config.toml
num_hidden_layers = 9
hidden_size = 512
num_attention_heads = 8
num_key_value_heads = 4
head_dim = 64
intermediate_size = 1344
vocab_size = 25331
hidden_act = "swiglu"
norm = "rmsnorm"
norm_place = "pre"
norm_eps = 1e-05
positions = "rope"
rope_theta = 2510.0
rope_fraction = 1.0
qk_norm = true
attn_scale = 0.174
bias = "qkv"
tie_word_embeddings = true
parallel_block = false
init = "normal"
init_std_qkv = 0.0412
init_std_o = 0.00971
init_std_up = 0.0412
init_std_down = 0.00599
optimizer = "muon_variant"
learning_rate = 0.0227
lr_mult_o = 3.0
lr_mult_down = 2.0
beta1 = 0.95
lr_head = 0.00951
warmup_steps = 48
schedule = "wsd"
decay_fraction = 0.709
decay_shape = "linear"
final_lr_fraction = 0.1
batch_tokens = 262144
max_seq_len = 768
doc_mask = true
train_tokens = 2072000000
max_steps = 7905
dataset = "wikipedia_en"
MLP neurons of a small language model. Each row is named by its layer, matrix (gate and up: input weights) and neuron, and shows model dimensions 234-329. Each number is 128 + 32 x the weight over its row's rms, rounded and kept within 0 to 255. Numbers have three digits each. A neuron's up and down rows have the sign that makes its largest values positive.
A block is one neuron, or neurons of one layer that tend to fire together. Before each block is what it responds to, as a language model described it from the Wikipedia text at the highest values.

Responds to: Indefinite article "a"
L6.gate324:041140109119137103124137207146149113200098121144181121115116117110122142095169098079084170148112144136104123091122175188085134151087185136141155174156101098066145165125130157149163160145160135133129152163102142082132153084106147129129124170129133123075148125133106146102106186138142112121
L6.up324:093167142105182100119133166107114085160145210190195067122150088121132125112190089108134097122138146073121127093095118092087063103111078168082177072093101147082120129106154067150185136133065088143073118079183082040124117130179163138111149194140097154161124089072116125100109136142159109170
L6.gate354:136110102080167195145116138099085129170147166154078052102149123140066168134122076125092103086189168133156123095105154081093134134102115114110147139138139122059146172085172166134116104121088137184088127097085090087124075130035138097162100150125133085067110083096143190142065100111154147173
L6.up354:131104096064078147133145166166125148129110188130141117158165103160179124130182174137037102149131145165097155155126124148137155118073103154088207168085149126145139119074066158127121131125131094159181098158088122137197123116106122086151093151068139094102120138209126141078114202149149119166
L6.gate432:166139129115147121186202061100122137162102055106078070162161147048162117089174112166066133114126152186093116111098167180112145074147119161145198105136138102161131114140128146117100159160124121095091131172099111140092119149109135122146105051159132112131114093087075145121146133158094102114
L6.up432:110091194116084074183106141106198129108131146064141084169141089111104139087148128104148093130121107182143141110107134204108133086110147125108112126118117204149134124160079137108194168140113082148071082185156129147146127130172140148112150112155103121099140176137110145159097146139135173152
L6.gate445:180082121144130106153124103109128178133138097195068127102124103080082121103141122146134080133153119131148174083147095068154091204151078065128114163118132129114118130107135066116093171105176112126125143097135101169153106073175160053177108129140122129141088101152156108141081157151162135157
L6.up445:120106063113133107116090124169110162109075099082170097189151148150114114135100097092140170176142069108132118161084140139100162112107129102087094091140116069140137138124179130152153119103151166119126119121115164105142100143088135170131154130127166128128137153115130187093104132126081137118
L6.gate490:138109138122140178132167106135143156140110136013135100158120180091160173125160107202193110143093105155120140166119112118158162102115172105122097197147138132155120083073125182218120130175124172141165136164156157159140073106099101121116127130115165168087171173174118137113111173147123166123
L6.up490:123117079077104145141136104122103076147138127098107089072107112142125178102119116190122175147157129187062194184098123148177132160105155165092128141128106090135068148124132075112124096164199125125087156142117115103063104092164121157137098103162088082136159116100116142132197157120146125143
L6.gate665:115078126078066105112093183111169109102127155070134060046120096178146127106142094099173109093148120104080167130106140126135119141140110096115121123142056125091077117168040057137120185100164102135128155120142121168116132159185167135136057188168123123095114098094157117144135140135151093138
L6.up665:218091160159112114087120103103146141159141116093110148118170114087115182120139138153105220211130092082132122154120111086167174078155176163151147100097148108130197159110106095089132097069112128118158099128112095166125148098075083098116146161193106189129160081078153127159122111192169148184
L6.gate678:135088120131134103144098111064111112102172122078087133182072131165090124151134095133076130188182105124147158114146172092111142137100150103135109156089166141137126103129150119144127110201098178142131120168112138105083144142082093168166124150120101137141109085117127080089089069189138140151
L6.up678:102083148115069170122112081147118153076104088134143188174096114116092135142115141140103163112169102088122086133147131151116096118149144142134069161093085123098132144128147148153109159166109120147121115078204112125180103130079161151132158148101104103083115148098158181168094134114129054129
L6.gate695:152135174082107131172140122124150119204131113098195125093144162136113171130103107105128117162099122110140175071114127110130120174145128108140142131132187145112132111100161125131128181128110106160139114097111098111154048132107118040151085234126104108129084084130155122075074173146136129109
L6.up695:143061126074126108200121148103104165126106144147117129110131114150102139082096127162082080069094102144127135130103049187102118132134150119140132135100138116079155162123121142048111157141118129067129123112134105117124172141083187118187112132161109142143119072124129110076104129168128126137
L6.gate703:127155126178101110142118161102151099175126143102137124100125149115150154079139110154087168103133153155121147161059161057199126162170121160153102105197127128070101112150106140115098059111165147164140139124120113167084134151089087154113149113116154136153080063116103166200131074164161123103
L6.up703:133115121087139168100203134123147165123127121169150137099099183172051090103118132145161160140085156102186157168153147195173173143144073116166105125117149099119132115153115133085124131087083168143138142118087126155122100089048110073146131127166109121089123127111151142090074141171196120150
L6.gate712:128138078113119110181130186042146115122071090051159157181123116096145141132147163142091144107115161151093136127085100154063144085122134140191111142112116098150143146109122112135093056166123188108100151151099067103082127173067156149202118121171156165154094145172066152086119071118110101116
L6.up712:131061057168053124150117118071092136132164106055147114114164157094158169123131129115110134126164171161056094112138074106164134176133161099157131141139098094095123218108111149129141129142106098124162105124127105132086105136119149183127095173114169080144161104161060114103091078169181096114
L6.gate745:120146142108116100187147089115150136120170138127111103141135132084126156162132078138106127131132119060184112122082139149113201193131145084096158107056168175116149163096164082115168147169152151117106066135130157134106118169127155077105190114106121131105130201106164147135114105095122173109
L6.up745:156100182133138069199142127071116176090140142119103136146136137132110156171190135118132143145127085110141106123123117143115121147078132117117103107034149121176132135115160101094114156137115164177154135120146112066092128140138150128089140107146083117129126154095112132147121136132090127119
L6.gate750:132053225102070070098139130126145115081080160085146196153128105140127112074159148122099183126122104150119159096108116160122132146118084118195135111116126104100109148136178110108161113161153178153143159118172135165129088164041098143136127178127109067174112101159078147111109125158159127096
L6.up750:106136087130106123098108148150105153099167088111110127071147117167172140131164089118139146122128116207147148151066115097065133164146155079133126128125140132129138138172142101142118151113147159099155103140094112065096132120069116109127102147108080108108062084104141144184118088137110145168
L6.gate935:130143136073149136135147208153124155162064109166140072072144094159128213138126112165119136091112109148145180145136198164092183086164104131134137188144136143136090075119124157079168090094149102103138077152108127117153138164077125069155126135120119173161124080060139194128090121193130119160
L6.up935:136153097154073142143100147159131151199134184125112147154148131154135159192147073122088140107123131088077103128151156117162149111143099135157110112117173113151133093101142098157120139114141084191150152078111092122122031148116140116170115140106096118120146118129137130147129059167114123127
L6.gate997:090107126145126047102065163106153122136138105115076113159139106136148156120108127106127172152095143156143107144139212119099177120139152098162116096148174158112089192113133084118057150163191115176111172115131138080105118084090056129188119120035123148109177134143117141090101059142109064175
L6.up997:142127116096135105168151164099147084163133153095164108094189130116106107032183064064121132128176092151137165173123082120170069168165135097137100138139153085141166173090143154148133099129091138096153153165119166137147131147046127156202110152123113123166091155100121146122101136127141158136
L6.gate1196:152086086110083125114101158117150114125056148098130101107178123109187163149130110158139107156064167209159123182133116189126129144134159149086143071198144110154082165112107087147119170145119132113095146097140104104117130127044141112132157142086144088092101120105130144118113133078135128104
L6.up1196:135166104096116142166110070090108122191126155126126124099121121127104111147135087140112124144110189151158139099209121100184064087134164143134156170114096106171130154147084066123124140187111104061091057142107098102141130086101119167122070098192150105096133160132150091101049151105136131165
L6.gate1265:079089069090145120135115112099174145122106075147094126120154117175082129106117082105091183090166107123089096137149155189078121124153137115088133116078107121131106144120154143159112115089127156108153121109122187188138119143136159160124105113130118101102115065147105069119126051115158150082
L6.up1265:090111116093146066172176114164140136126115111147170156208137097149112113171122111130137113136111199164122104137137112130071111143184112152177128144082130164071094177132163093176113132125053152066077127175108152101143075206096111126160122152143072124139153145136112135144141146062094123102

Responds to: Directive "to", come, plural nouns
L6.gate8:152130161101135155152157147108143128143090116130099172159110143038204116094110120145101151127113133087153112186142128082174138118118150115109169118117118126091113154109096134088125113140047137090145166150161156120090103181080118138082101125137161126202151154118136152133115147159149182145
L6.up8:135111121130132166146084083104108133128228165117110129123140077065044159098157082205144144147104123124102103094133120108114119117096129101215055088116097133148090110101100121142105129053100106118164155070108158133115151111125089212129153131127110101201141086107143091142082107153139143141
L6.gate54:161110114163134087103134175092157071178131183111141082101066169167113204120103128180135088112113100141108076103138177123145156106092068122163098099097088131154109079129138132098074093072175110131118094120102161123152075148145161108132158144134096113151182120128141114141052134141140107131
L6.up54:121125102125094117149124180155119105148146090144071149125158187092151178155091119072137115062066124097161067107182104148121091110148146067127117145103113118146115118130141125159169183107119128093148145120122113156120111139146158136169111103165167135150152115115187106125121129135141155152
L6.gate66:125142013162125151035077089119155142201110099132105105158152136091152110095165114099082132096143042165137153166171071121097132120116153100146145142104159106076112102142126088141094087138119110108121187119090164162134168162201092128167100188183106124168113115161152175134075134062130179102
L6.up66:075100169116070088139113165105172157112138100123125124120104172112190096099157152091152122084108104107176149152170145146158093107160125112168112148097080111140071135116156122076127089083128143168171169031084146076169136112155176122122184149163135100157094079167123097127139140110167071092
L6.gate280:076098093169150165101151130149066111118103099133116127164162093121100097033117165166134158122187195182135140146114120099182113111079171112092113147138189099057116085111130100122085041164070205189146191146163130137156107100118166079136068198172157123185106152189218167136059146096160134156
L6.up280:127092117139116117112203191096129186134107120170149090184117095143127090119133165149135181087215160139132109134114105159106096115109109114091090144140166106169127124182115236185179129073182179181170136153067157170093124145130105137140185146132149155150149098140146182050096145166128093117
L6.gate500:088121089170119094079134108131114141085167109140116155106185131107101139123115183096157146178139171116116151103216085114153093121101111162095165122089126130069196122120198129134127125053186111096179143105170140135171085122164165125089067138186132107159110108128111035126111177098058073149
L6.up500:118139136126150161135119123125076097131113100156154138126166138091103156110166086097067152189111132153126141096176119141137102099098058106100133131094071066099143073098129118090064110099204071135095139099142097107124102099138095103135051153109132077153115038128146071125080124135123112124
L6.gate587:157162081162110141095081186132103071154160121147068141085156170103133118123088144117145167131102111130158140129116112123170192110185127127139158130170087090160088131168098142177092176133177083151122104131048076123112147122132153089158083179137128072140121118179174145111109129125112100077
L6.up587:156137146139082169145168179103094109160069108166132132098092145136090100106100147101152090145155186133094118136142063120175106159175139101130033095152121106099130109097104147203075071147135150058196133104138132139149124121103057134105156146149125164065117090119168086148154135108149142139
L6.gate614:182143105214127088113185166112077128166132079156085184120122146140173137137140082163187160164108152056146183183129160166174147092109093125156055154087156120113139134042140119083167123107174131141106191086118201167065119123079101141107107067100122140117117150174148114155145101133180155146
L6.up614:045146123137092116123134162067103153161131141124129034119150163153163174115135087113146079140190150121156133160134080124086152141159165129150110159122152128131166074141143097097127148132162134078078176129108171190180118117097103126114138137104129203169113121165098117112162181114177128178
L6.gate635:096112115089087142094113143167108167117141112255117089076105123125171123168122185136128096187105172180166160119107150136142116112165161129169138086109144121087126100104182101088115107061115111098146130142111134093085137145164091095183137147147112186104155116127156153112120155122174077177
L6.up635:133117134108137109148120157162116126135082113121161157103180172189106133046123161178100114143169108173115129127119062102130201117127103075110110141142128153061056130201141135085163136127073118127152137147123182133107062160142133106119141136212133118082161108101134108133030157196145134110
L6.gate802:056163144188076111132083164163116065132155192108137093119116164131163111177076236143133091109137151150134171135122120148146159098138143136113123075135076117122167102157131084119184130156168161110090143121199122121161164085120154078101103172135077153133119108123121092095085120086091118162
L6.up802:146115150164120124069147150145093081138172089113114079137089114152156167132064114159115088129157136130083125114084164169173160080174132126132126159154114112172130136129101111140116103158158149129154144099118156187176116150148166128175149132071130115112133071132139158145110141169157131097
L6.gate897:136114112160167123103094116147173072113142099164150091098121126133171140132102161112145139078134136098118140130089082129172096142089107053145093103079099107147190098110128070107070129103107166089115148129085099142133139117127160112146131119138119139140112099136124146152075118098101088084
L6.up897:188136101143091188168092112127130057131152137140167100114132127079116095113097126086167185141111102136179138198082105133146148195104132159117129155121180135124109084112184137120149143092153117119103126101118163138156107158156167136093190073171091136111167168124152127133144142105122173134
L6.gate1063:125130083166045163132169133145111118126131097121161158138089141114125150088170107120142139128142162116088066142143157115090109157143108161162170091135043187165135118115186174096135152126149130161142194129130195150090169138124129123154088121137125097204099129163132140104145100095142183115
L6.up1063:097152224132079154162142116069105098168131187114127121112126127082087104109137118129116165130177147125076157159141164076120163178121126106141108159204026118117178117117134197124102149094085141138145153127104119130119182245153137154159176111134053093143104136163161125167155145115193118125
L6.gate1108:100137135220164168093134088102114189167124160131090171079109191154096164131123103145141127150094148096111089169114133176136175133139130171126199096042130112166143097186124101124090110123132095153145140063123115116129144134112171087164137155149123087210113079140136116138115102146143136124
L6.up1108:184161142163095154122123118089128143195163105135089120111125166112157131118120170183167112116102177100101139140101130102146106180146157173174144096105115141113169119132105152145141098165096117137098155140112118130119184124100125133077142154139123111110125092074108169111104184144090142147
L6.gate1133:135105074194133142094061097132135100156201119160132149141127197102159137101127128118169139123146123113143134124160093137143171117130100154172145165120108074122149056111118138168122175118081114167082143166100152114177137110184114141121135115091083151136127176128109174122165168079078036105
L6.up1133:136118155169083174072111144128142106141070106118068084152112175165110158151125172143129179113120072161142135152126135136156140140124100156143070166092114086150108157075163106180182137114132108131113136133121097171102167145151153181188127111115078078110125145109145158143124231149110134087
L6.gate1154:094171183107084171139196200156127096136119158109141145073147173110070125123130144151122107073116111118076101113167120165118115092122161125140158115077151142130128151140094183172070153188105116154142108090095107110187084121162112067154124092109162091073081158148133183110147113114127134152
L6.up1154:089118143142147162149186111164156170092132120101067140105118163096120152105110133087144102116113155136125107165086128138117148159105164123161204174052139157121118127147102141169186163120053195135157131144150081139183136111098106114097142129142159128147166166145126126088123102150148172173
L6.gate1238:142158074085123134089104147131080154117151122087135093079138146131127124162140174104101113097136156103138124119098131150091146082126140138152138109099140095163069088158153139077168086135113167157084089163118127110139194106177113250114155162093150100076088117117113108157137136187177156171
L6.up1238:121172117136095123146130155153057079120126141158086133208137160090081134072133161112104141074142100167214195099140164114148146127150149126139125068113132096150105152113077179113184178092190133115167127076138148140129163136199118136135095148137093119114109111166085128123162120179107167113
L6.gate1303:138168157103180146172090139133106057173114118150175058132145133125103141057123172135145165099118144147124123148085081079143143089153093185093108092100166073143083132114100097157029149120115125086169120126137114129145136162116120083092112148127173187086130059114074153097047111122124139119
L6.up1303:140092123069082135191094162159090182187157115078107129140184124153096132130154123118068033098119159107181064119116128145082157171101149066095105063133149102094167132099174147138099136118166148111129089115136165187184146200112144092103121081118147106145104157068115108143109162118160091134

Responds to: End of quoted titles and names
L2.gate158:149126165157120062114156110167147111146154114225145088143150161127140131108100170141190112184129187053157088208077083143081120121159158137144098053095136134098106174190165109130152087098162117169115071136114197104151122173167120118109178096139146127184147161205107142089138120180106152120
L2.up158:170066128130044128156095096149178196104119138142098111166124178084094138120107144126069118125145152135121105160093164138057115159054190169156095088107166100166086132202139132165127133132160148156168120188111173118117179113182105098125157096100083095154159101114063187159100146122098175120
L2.gate328:191132152119116099079188091165184110137095107189144122174118130098118162101090080121110090084188127114154074091095091097103176101102104114087100179048102144137075141155188138134124137131129178137169162122146100109144125117091090115162126153160136149145118183128130130081189126090128110161
L2.up328:198156088093100116143128079130087140108125183137086077125147179125160163170148148116113129137187088118119158117162104201076156143135111090127166154121209146145115056147143130127153128109133127093153098121135064196105144106209116133101088094175126131175161144121144066096140090091159147127
L2.gate454:102155117097171136094152175147107091191134104115106131093131181136109150120162162135124154154168137197165061137103154132103142149119110103160184112105177119176104149143125090136223117088162192120142125132071102124133076152093175151096146156160149172089143136138123100146177099091100055135
L2.up454:146117088125124164128147209066103126144109085172167108083129083112165118159166134116078121138093156198128134146146123148154107134156096125089173165116099127185100135040177127128151111102120140107100124100136132142139150169098112117178123148194152153111039133119144099135147176180146114091
L2.gate480:107111128184095113141159116178097109104146067152195190186109154094119101086149130139159126175169078053119152136081094161140123168168099145127154133131107121070111131122145161119135140106126085141096120152117092160124096105115146095093143142064112199121135136141133079170188125130130153085
L2.up480:137096133148140114102125166170101139097089139092119165127143125148124122110164110144102129181095110143255126100106090147106122098113108093106174167133136186165119124168132109149091096206123136109116086137154112114148179148152096119150135079085156125155174122076124161123203113128142154114

Responds to: Pre-verb infinitive/modal slot
L2.gate30:135098155139098115164102140137072101168198094152055148164169095143139148146164136120098104138202047116197168157157110157127097130107119115083166172097065084164163099144138103195077158129135118169176119117122182095150119167139092168118120087132145159134088137116086059144132186159166173131
L2.up30:153138083115145158135129089168156105122145105089102107193094154087091146043084152113151114143096150123124161088122142120163123159164135104080107129143204093170105132147124125056122126171124105167128158113082166180152133085154132139092132091103124100138085141132107212152097135177173092149
L2.gate799:147181079137154076089115136141083105117093080103099142078122105147132126088158123145146093160183115083130135080115136151147054093108168115116118106131122138097185188104140143178085157140086135106138135150184084119138115128113092165015129206138063084132110192139137120161086110095123151120
L2.up799:113161155159160150133089139117107152067146106111097118082120109132105088065149198152170137157137084112157129178133090189104157147115202111072173165202122094125104113112132128091189137135138132179126131063119144118120104106142126105149167087116168120136128120145087107142117107105102118099
L2.gate814:132067101128116123128110167183136088175148101113137102189140141110202147087161124117056134118166092117114065094170106122099106106143136167107096161105096114148096151142138063130134117144103115112154145101134166161134110180182123094096170112123138089067133134063119110099156188122194077109
L2.up814:117162099118108097187158151132112171077110121158119034112129148149128139151098135137108111105063113141053134091187137146136140115120088104122107117162107188190125083188151117124087149084061115140134120118104150112078137127141179127068151147121140158149112093155150110137143143100131094135
L2.gate969:132068077177128115096127099141130133134140170067159128099114129081127201134100138121092133152141124135139126084148050175111102112178134084168141124087089176111065129156202161092148121150057109086133067125121160120112139192143126148109116173152143128094132057150137131126120121070092115161
L2.up969:111151138114130142084107116132117141147181082144128128140129147128123122106113181100182121139182125129169139119109143095092154139161172053137151134024124087119126092140153124110134133121143125155147121138070110071126116140160078028125101072164172151088119153092125118153080089109163164065

Responds to: Noun-phrase openers / "An" starts
L2.gate121:144154119133121188081142135126110097114106114103192067090159154049102116135139123121116201144148109032131118104138135167116111134099066136112143165096100155114157103125078114105077085083117112133134109090099130119113079128186126107101109129113114143183126150182152115113114060170182160134
L2.up121:144129122134116061155090107060129075157127220125146116075126117073120149167139112089136133104126110094108133039159189128085188122140132072161140067128130168151144158132125100113116157149200154209199109164169149115107084101074127140122124149130120166145205127117109207120117148117119159143
L2.gate717:152111084131181115174189141135103148101124123128091134075139132132139176134096145218153178176106165122110078122099110141086129114176124094144117144132143094112124123119155131124119049117079116084101119095103151052136117178147135140111128087090124108170125111108158160045100158143168159165
L2.up717:121149106169079082107126147142179105132128098067210115144099206160095136173130092112137127168151088125105110118097075147156146158102108104116121164120161139078100185169124136167149154108133126121123107109106102127132143129073128070084092063126096086074150169150139123129139077104092063126
L2.gate883:136087111135131131137110125137107162142134152107128134152170158127079084116191145100133148135136152173105136039120106126109115152173097139166188138125139068119154070102090106155159138165126086123068168138111108169167161093100116123145119137118121206114125121187095146063052137121141160126
L2.up883:143127158107155129165183171068055161126155101116161101145131162159095130065131187140100103151069137098159186116108160146154131109168133134172120144114126107113097164146125078150099121172150159134118114192060112170124154139098092143104125083118118159163183125092119158066088122107134082184
L2.gate1271:093132107107054131122091165094087152182152113116125085099131122141102133123104144112141172141183064113152106204142185126155118151114072149167162152157134120170113138159173156184157135131116120128116124125120117085158069064105141132201154162147152096143107148086145113123070106132097160138
L2.up1271:085118150095139121137166124149100108132148163131078131157197143165160128150142125105169090073135122148133125137122109107164103099167128152203105153154153162114098143117060119154141116125114164093178143116190094165109187179050150116141097157107148105134120092134109107090143122170125123110

Responds to: Inside multiword proper names
L6.gate5:140141084113125112080118147109131091077134102116157113105123204159116079124084084177117049142111139134158145119126081173127197170110139154074123166124161098071086088120087142122137145130146152077170096106138156142163142143166109137090145104144099106111152058161130112158097153113150126094
L6.up5:145111121169127101160131062088146112181177127098088118096072106159077113128098092081121105142130188150084135102152088122123118099138152164095068117134150139139125147100064129141163113118125130106125087140203143141133125123150123150121121142125141118103081171132102084154171125169167042191
L6.gate221:139132144154084164175111140088141112126146128095093136099161126144062115101063155136132087122093132104135159081184087104154117137089115078057123150139139112190195169107145142175091155118139165192177159097157187125145135122121112088092139073072120149162137164163111150196107146123178154204
L6.up221:155152116128149097143095139137154112131121157163093095119144142116106125114142136118167142130129061139160170123092021141142111172110196138111139185136138138107140122176178159154139163151125095142130130151100114101128126100075160030131102093165123137132115120149156134118119131148142057206
L6.gate222:113082069122062085132103179171124155127166114174181166162125129124206143108119097154119089137094144158141075086117151107073155128129170125063142187133137128115110149142150183091176137152103140097120109123165070134115069123134127044156120116114095104141096142148153132072118145107175139086
L6.up222:135156214132101138115113092123158130148115142149122105150123127130161098132132141164116153134112121154174096116143107170100090118110123180142142185135068144161069117112107127078164086155150146139130119168091140156153111129094168135134098133193103104068146104159145131101127101143146047118
L6.gate233:097156128204146115178147152117073142106152094122152153108128066104110159134173186159094101144141156177142216122135119131077160153182111160131160092091132127078159082089136111143146128129132108126155074151103170118157118131134126146084110100130146106156124114102108053104169099098137126136
L6.up233:128088124080162091165168123114113169115155101108140184100145089119148138157148144124163137162138075202103132122145151115128143123084146123130143106130099095048161110129076130100056130102120095116177143107117091139114149111173140140175139111137151110130129156132179035137159089104126147154
L6.gate254:118128085057137161111136098124132085110088117111138099165130170088139170103127174130110089058092139121080152104113091125088096158130127150084125153106136142145192114058118104068131053139153082151180134126169089133116140139128160135150103123159125125110104162105104140107091134105195096077
L6.up254:088133077114100096102148067145123089123167119160151132178128083140119134120172157103128135164183133141126140105124117061131123128181093132139095131099071116188242065176158108132150095122070158096148088139136110152153139179111118143159100146165123141179091149106186129102117123147158137091
L6.gate320:132137105087080134111125151108113201125137143068159142044168124088181103172107181132160162137102119096139082190118135126141159139143115096148151130158145098118180112161083124087115150168146086187112161110124122158093154097172149101054042082145085104140124080127087107064134112160114129099
L6.up320:140126081158122172196152155139171135120139096078133094093118134103169109127129089170135114211161078156181108155164135091136120153088126060053088091169147110112096131164177135115135135122082126125125155157135128101111157097080121107059016125154155122121130117078164148153126122112119156103
L6.gate352:161116125123144120134156108117122178171111125148068111137160133055150194124143066154151097111118170109178098124107100161109184165145092088128104182168207107098113179140148161161092134124163162121094155085110096192167130118038187142113078127125145118112089152095092108125102114122130112166
L6.up352:116148137101155146100181069170157133128136108166144127102124100146132153112215117057205087105094174090123165138100173179128111085139144067140158128099107139120090076132090134122138141146137188147081117149075122074110085132000107147102108127092088103083093161094144087137131160113172129113
L6.gate446:169133051166155171129119106172134144114107148158164134151164145109156142089088152148140152120123138112132099032123123121164106137135163096087109171094176110096093106118144116190091127095089087101179110162131086140148108132154119107093170169138156200115126121156165115118142177151152082153
L6.up446:142067060142161177120145125097126175076148071141155144109123169121099140167117145058092127120152162074151118144142121112123094129189119112130168119129126135146093132116107061135141131107130174083099069124134134155168144082154121108105145196133077150148112144140144117178118126082129190146
L6.gate508:156139159128138165091148146112194169138158093182095097078116136145098107129116148118119104136138079147107086069163172082119157168096126080123191122162116116146148142183126119097103096180053147144107121133223099077134144085102187119165132147154055115161153121115157105138137138082131112168
L6.up508:107058108129066112134119195147194117093180128134181192098094073159148142128086117120117112134172132104109133207064075152114151080123162178164152140178131123128148135136118189089179129158134086124098133109102118128133146138100163112114144222081146192158168142082143139191115097122135135156
L6.gate520:144097141107136081124106163149098161110129116146084171044175057154092141216137182135090099128104116137123147108180092154107099241147131088147173137124184129174192127164106121140113122130103159096164120151205188125082138210118142098087097131123158165184138125133162115129091122094155095114
L6.up520:113112170193141132148090154093135168154129094137113142112112057108122166124179193112087128129106125178161144142200167117120144093186152152073193146089175095146157111114098098084101122128136157147057089134197166137105086146101134108138081116087091121082165090123085102099166125071112174146
L6.gate531:179080121088098150072144088090128112155094115152127131108147158139184177103119167138143113109123115117135111104123176117127166175131093126109111170207148084050079137064121178116132148093082110139189131117121190115130195119097136131203125152103131125148166140067105090167160101159128096147
L6.up531:138164100146164058096111091104115096165122089101126128158109122117146134122092092119169089124124107137120121100118117165166102093137120085101077179159122118105124137173105108089083116137082064083208122100118093116096150146155132107125113131081109103094151147077154103122171055107115074134
L6.gate579:081136164192167115192110145119087079124103156142132169094064141122114154117085116135154066125124150086152079151133156123118067188169121134128127083153159109130118152133145118130120108164098147112166110084142100105136165128157118119110117118159142103138131196077127081118133164105143120058
L6.up579:069090097134092125158102111175097119116153095192161134117092155085120096147120160125102076147100145133118129162110096141064116151154116139102126112081055126075141176157183156117130138127156121131095123109195136166119085137105150140061118078159130052128130151113138112108078154112209134114
L6.gate941:132124145158185140084117100134023154149145139099074145149144085222169078162098078143129148165060152179174175157185145152107118166078137143169102112098188177085134144163095142111142155103115157131128125185146160101103139098133185147141115155154156127154142072144131159072053158115123080146
L6.up941:136149126111146109103104085152116146121155119138052158143174085162158145138148093130134123155076183100180133069139169095128129173090070107100160157114105112143186136158088118194111134196180122207085119083106180092062119061124131148090113068117079129152176126110122161064032151118135094180
L6.gate996:165148138145086106115163109156192170087158106095136147084149048141127092114160128132131102153101139152117080151173135111135188197188100121117139169071117060151120118128085109054157111160059062099110201118159129130204145106109147035095116172199164130167146142119144160144131168152180147105
L6.up996:150145139138134135056151095151134088101155133159100127072125132098142112162169131119109134109123096143143123182107156129157170132083130078110133168037111145116197088120090086125149103165133116156142147163103107110135166136171132101129093140180058119148176096142146110113175139104095147191
L6.gate1213:140121103133079136103129072157172151149176191075166111158141097063146150125092120185121128111150168161111149133105073111147108137143137105079149154148096124130128133131101105165110110117156108141069141118169150156089122166066129144040119104159111176127132138098161137104089097107145124116
L6.up1213:117176078134131185125144072086185103104093138152112134104160160137140128101128179167144140129177097069182111147113117108077133165072030142159160143160171130084107180073114099144148101120097130153135155135115126149101134196142056184144112152139175155171166191084137185131176100102109111099
L6.gate1307:152160108053116125103127094170135148152100111133181109083164093119166108144086118153112138149127133117135042122109168091147128138151095141112107112134110114156134126156136144094072089156147156156135157108103118110147116165146090116108126192088075108109130204090156150147141146173059122116
L6.up1307:111140119144111133131159131186096120088086158084142120135181141080107108184093139124142130147155159152144060170109128106194133196097137146156083113117139128133069172130136167109110124125133160087115146102185110188120089107138086092088126124092018113224141106117086129121122096216130153179

Responds to: Infinitive to and modals
L3.gate383:156121145169091190136119091124096125142148132142137096183078098142186139142130128110121130148100079071165159128136149115054106118155134171098152137164079162146127182176105175109137053165086131148176180117164127101117150144151128126091136108148182099080138078121123120122157132089093121151
L3.up383:102104162160116140097100149082133140092190115125108131097101142088051172116127134118104108108070154111113090125155169117156102113114093119160202114139128101137087085115134124124137103136116138116151130138099143148135131149161183145122115117014075118133130149166094149089171127125110113096